python train.py --d_mlp=2048 --activation="tanh_gelu" --rope_fraction=1.0 --attn_scale=0.125 --bias="all" --init_std_qkv=0.0163 --optimizer="cautious_adamw" --schedule="wsd" --decay_fraction=0.568 --seq_len=1024
MLP neurons of a small language model. Each row is named by its layer, matrix (down: output weights) and neuron, and shows model dimensions 341-511. Each number is 500 + 25 x the weight over its row's rms, rounded and kept within 0 to 999. Numbers have three digits each.
A block is one neuron, or neurons of one layer that tend to fire together. After each block is what it responds to, as a language model described it from the Wikipedia text at the highest values.

L4.down900:514495487518499492446441538514539468506504507538502519539474528463505514494509528527464503517483479512467484501512532481472466512538520465480516510477498517502513530488527498502478543471486473461494507512553474463511505500445468518465506491514463465508499481503512473519509490504476484436506498494486529466470515546499516538535501488475505482457563490502488535519525527479478477551549477527480502521517498502469462540489497523458499469523501502524493496485483488514516502490500512518494501475499500550516478485470
L4.down1204:516502511522512530468494545514507498503525490539479479475500499483531516539533518529527487517519485488491487471477493510514511516550485525471477503444485499506515555488537537463481513487537491493529463496521500477519493515487460497532477490496474535555458501485533517491422529497492513414545505485488502460468495506505509509515462466485502462480541510517503520489509511514524535498485475479511516529507456492487502502495477490493496495484510525503479462497492481546522501475514501502498507506521530528527514475501
L4.down1361:522506524525450474443492547511504492513477514535482493513465521468518492463498501479489506510499493500451470469519491484477485491535474494489529482510506507466533497475468453468508498488474468493480512528562473493532471518481516498466502497532478502506479520531510495491508504525506507473476486460533510497517526509474555532517486505514516507502531469476467491527466497484492483553524489513496521548490491487496493537501524477479497518524506493490449485488512500509526499495503495508469493464521508468516424474493
L4.down1744:509506494557536467482487548511495493520520478558471529506521513478529513507540520505465503540456513525492506516523519487471447512518529499480532474466517524516526520512538448511450533487565489532488491524501446509528501470519468505480506496546486505522490486531495508522495490527528504469491504470466494492504560510475514486486480505472505513449563531477505526526525499521535518561561477485473486500546478498462466520490486488495468516522482527472499497518503514524544476483496462493509517485530485516538524489479
Responds to: Wikitable row structure

L3.down16:486449458476481495535472492481526529525511465493503480509512521474467496492506498505523513505517468517535471478468527530416513540463537525480526538529472492464478461488513488508531520489495533518477509531508444497508478487468487478493526456493532477443504493524489522521501497491506482450455476490530523490553465544492531494525518508497499516514474521517498510492503488491502540533511493468513482519508504477516516513464489488546496498482490507471476474495460487484484513506512484503529524510566495474508439493485
L3.down160:500527521479484551444507496474494506526464502502518520497489504498489490514522554499530526462504515498502461480510535516480515506461532535540495493522475493518488485499491532507440495458493493408489485477532502516517468513483432521527477503509504472459485477519459475515542483470518529501504475486492513496492541481494522498473520544495526520443505499487454550470485496495513496516514546521482507479507537473515476471486490500515526491453515488495485585507483473476509461503549466482487491461478477489551521490444
L3.down472:578499502510507502450492526493549513464494495489468496483505471500484515494495539504489480456482512496527526531501496513515479518474484505507472521480518491519548522491475519473482510488531498524527503487505486515489508461490466485482497491487526521510523522508481465524468524531480509481513456516494471556508500521456501495475440477511495487503503506513494499453488489534502512486508471485492517502502486506501500518518467481471483468486502514469509478510495499468530465498535488493528540502526498461484539516501
L3.down1181:504485496467556539543486502482518529544478490516478491499472491450518468493487532508492506502519521526493484503513494497515493480537513509517481522532490502539520558516521531499518461484506504515457524483499514484519534495465478490463515460494521502457458512499476482505498459517512512489552495524481530511488528532505521542497500491504492521514527487483471504475535471533481481516465561473538545490498511518494512505503528528479502477492494496483467581531472472519492492509480474515493512486483488508510541465479
L3.down1480:523518475518493498478485508491480525504476540520501554507504478471454511509460540493546491517540490529451502480457485508532521473563502525509456510500505543510506490498501467506540517506446522498479507483496475483494507534499476513489479481479508508486471480553509510505526477509516508482534533517505498541535514503527520482541510431478517507493511499515494513438503519523485502471489546503506496537487506521494502501533543490532496519529476501489499516501498497505497476501535490502538552476478486482456481529514
L3.down1552:493543537567539486532486526496469486537485495510484444513506518491503435531487483491493515501536493519499540535502521474519483505495523556543474486495498478491493509480468504543492464465439515498520495501509531483501533488503498490531460487468488552490530527536504561513532509503469538499485461496512483494521515466518512474551483480485470478503496499496510525504561539495485518527493511488491460533521523463533532522509493503481476540476527490502499516444551489540530477461523450546485478488506522518573468485510
L3.down1676:520484542512476515516477523522519508502512507548550486491498485507486495496476512572489478486502478528487523476476536508521513497514522522478502507492510515511520535481487526477507467496491483457504525518484502477498509482492467485482529488486515515473520494462485477540516486511496549568470520558518518506488486470498469479456478515525478507524501481510467495488530520480487505525468502524452489472512492502530478526480471533481438470449485496550516489481543522492514504518501492516462492497515496538497508489489
L3.down1830:499536523562480491500480496501510533519483533494518495482494481532485499513499566491507480516502440487463518495516519525518519494510548477493478503507456494538469477469529481517473494477460524497551533477495542482476485468497496524521504503500531511518518501492510539491462511480511544503488479509450477487475478494506533472511517500486524501476499558524556511550507503490500463521464512509504495506481464477487494482526483499543513517488536491529519483522516548473526462485505431504500529532563485472511504490471
Responds to: Birth-date/place openers

L3.down159:533518443417468496463546502476540454483477507462490544474515505487485528471504533517495504517505505520499491533509496483483496524515513515451503491491550463484514488495513534440478487510551480493498499492549539526482536493489483548495497484509496534523538509457468512513498507519496489470509459513495468526490533507511506495510477529503505537511499519489474513477544495503470510495537445487539515504541507523475476482489483436493503513467464503479511506492477451475492480498515498495491535490478479536474527493483
L3.down162:479491499511510508472472531466508475477469538488482515503489499508494519506507465526503457506456497501481476479555440456513478501526447461490496414522517483450510512484531503470488509555461464508513481473528505518483510479504520521455508498554527519490518546481547495537487481497468476511508477494504521464502467464459487527522507499489477493566545510471453508525479498531512445531539479509469509516530487477467490479537474481496486495507489512572489513467476519501493531486508460511562492497525500496480508497482
L3.down344:500481517500463472499511491474517502460522498497516497485458492478526479496520505512476449511518470522492531506522517489505486549507513475501529499466482526467559466499535475521477513476523462466462517508511574491506503490457472548525493479510533484509488542492502490541510522514469474501467532527486513461511477476489501469526498498450496475524513518489481516486511531535474513493500515499495490505518522484502424467489469497492553465518483509460448460483533495500483545519490492491537529517513535497508501493470
L3.down1295:535474505496479495463523514502511505474511478465488547471520491499469543458488544520538503502480494509481507548504481438461475531519515514512502518522514510509525501497517484486482483518504468521524500482537547525508518547496504547511474513509514486462520496477555538543551493490477497494520499484494481454473526465498475485502528505465525555526512524497472515481493496490522496497529432472489531465505490502486443472502491504511519490503485499543547518528458476474465475498501507468509496473538486493494539484501
L3.down1606:465490468491494503486437532462546466473453515495501505492471475454479489484531455508495493505492493517451478461535436492534504517523471475462523435505479477474519498485554514462499497512462457475489500489492551499486468490445491515495507524568520501491523520473546494506492515508485488523503459511496541491519527478507539516535523457494520511558564493485497509509503510493474483519536497534466499516522508473468514496517505489492506508511489487580495491458515520530485552476484486482572506488520501480474468496473
L3.down1607:532493488508484488451475526496516491481486429488486489474503510495490550490509555544498506518533499470491498514507445518484492517504468474512541481488512466493525534486492459498488519522528467502518534495517554502495502495520509560534508496527510531496511518473522458517496481549487491536536504516519511548478501512480484488494499508534514541539506531501444504469468507559508498506524464507531469433513470491476461488451474437512529484474453483510538482526476490479483497484471502522505503508477435493476507505512
L3.down1801:537481511478472509479485496514526503511469531513499513491498523499495517493510494509529545484480462497473478523474496481501502531541476494448506524476491516503553530561560534473456518499507504505530501465481516519525482487434475541500475522536510526533502501471567502497482506501518492487510486491503524506444505479504503510510515451464515487470552495489465484550511495512502472546511489501536489520502481505483477501530493495462498510523502543503496477493518512504514510504544487513495497484477505509522522507457
L3.down1883:468514500560506455471464538468511499458506461510444517516494491516488491503496484503514452510471492512494483528526473488517484529525472507464490420503516496469538487465489468446503545531485500482505482484550477483478496503452547535462509497557491514516494475536531496523434516522477494536524487507490546475485476478470517491530517504513520487532508496486478498541494493442480470551540454533473473513511515487497502477527507480509516478536489479553519495476502545460509560491464514482555466486523509495473436496472
Responds to: Table cell separators

L4.down212:529464509554529544533505515555495506472491482502502516479462483483459498447457516518455518491514539508516469487493486522489515471491453495514501570484445533516484491513530522505501486503492528519496494495460456478501509483501466476511494544488503521512501512491479496497457530514536486511531497491486509546444524494529511497495471485496472538489505471471509501499505502472502509492511488479504483534491489492472494473498476493542462432530477522468524471513452494463528517503494511478539503505492550467489498513553
L4.down1094:550472522499513481529462493483483496457484511538472541497506525522507483489495537496455465474531503518489471494483523479500525478535482495509545490476483499517554517509537495492500489529528505505526555500469465510510531533492516539450562513523497505487494547528470473518520504456470475504510505462466492511500496496556496533495523529500473508475510453490509521515521537481489511486493504498523538493538524470420533512484441463496460461522518540518498483547500510532486515477488507490529523456540488531502525515477
L4.down1405:471499515503502516553471528493491494494486520511474498521475489454540455504484452494471494540506493453507491495468499491465509500513518480515510513485511504523521568463550507486511479453506486469444525484468495485479512490504510454532505510525514517517557488511526519496492512467486489511492531450519508543521483492489523515507510495545517476509487437506463529501518531517496508530537514484536508520506463503458499486498511507505459492503485468459474472519494484487529512454480497536492494483537469518562495535449
L4.down1843:468527472577514538502514534518492468492465505519469473489487502519474452531533506509477525495474497534518515479521493461462455505527519476544410531466532459517505487511496435474515516492555502498498526495519559504488526499485525492526492483464506532516492520513521565507438520462485444485511510529505500518505502517521493488426535499482468508522513507534507518527509491487468473485512537491507554549487483511469509486515495481510502561453486481494538475498518503521488485503508488488446526471554470480506496512490
Responds to: Existential "there" and clause openers

L5.down434:475535495524499446522486496486494497507519553463515529482477489516487485495504460523460554480501514484522458518505450494499472464485516488489473498485528512536470479505481520528478507482522489512471529476498474502501521506463486498528437509506511513473529510542498481538490500493462492529489509484492506487539515466516520524512510525525537507527502468565507479481529494469493531479517496519501538470535502496487519520499536545522505547501479478501488488524479481512510498485526537519521513518475503500473506503491
L5.down983:527545500537464491499518480522500458529481530465509517482488469513523532486538430515486537507474486520526479457531476465466487479483505518543469531474502470515471510485510461490504525502492513540506504515471541491502511495528534422535504511509505510504527521517500445455505481480510521526467504486471474545505486515501564463495524499540493503481505464527479488530519515512463511472536506513491511513541515488480471505480496503500486527510511477504471494496509477537500558462519544513454511503470470525484531508535
Responds to: Mid-word digits and name pieces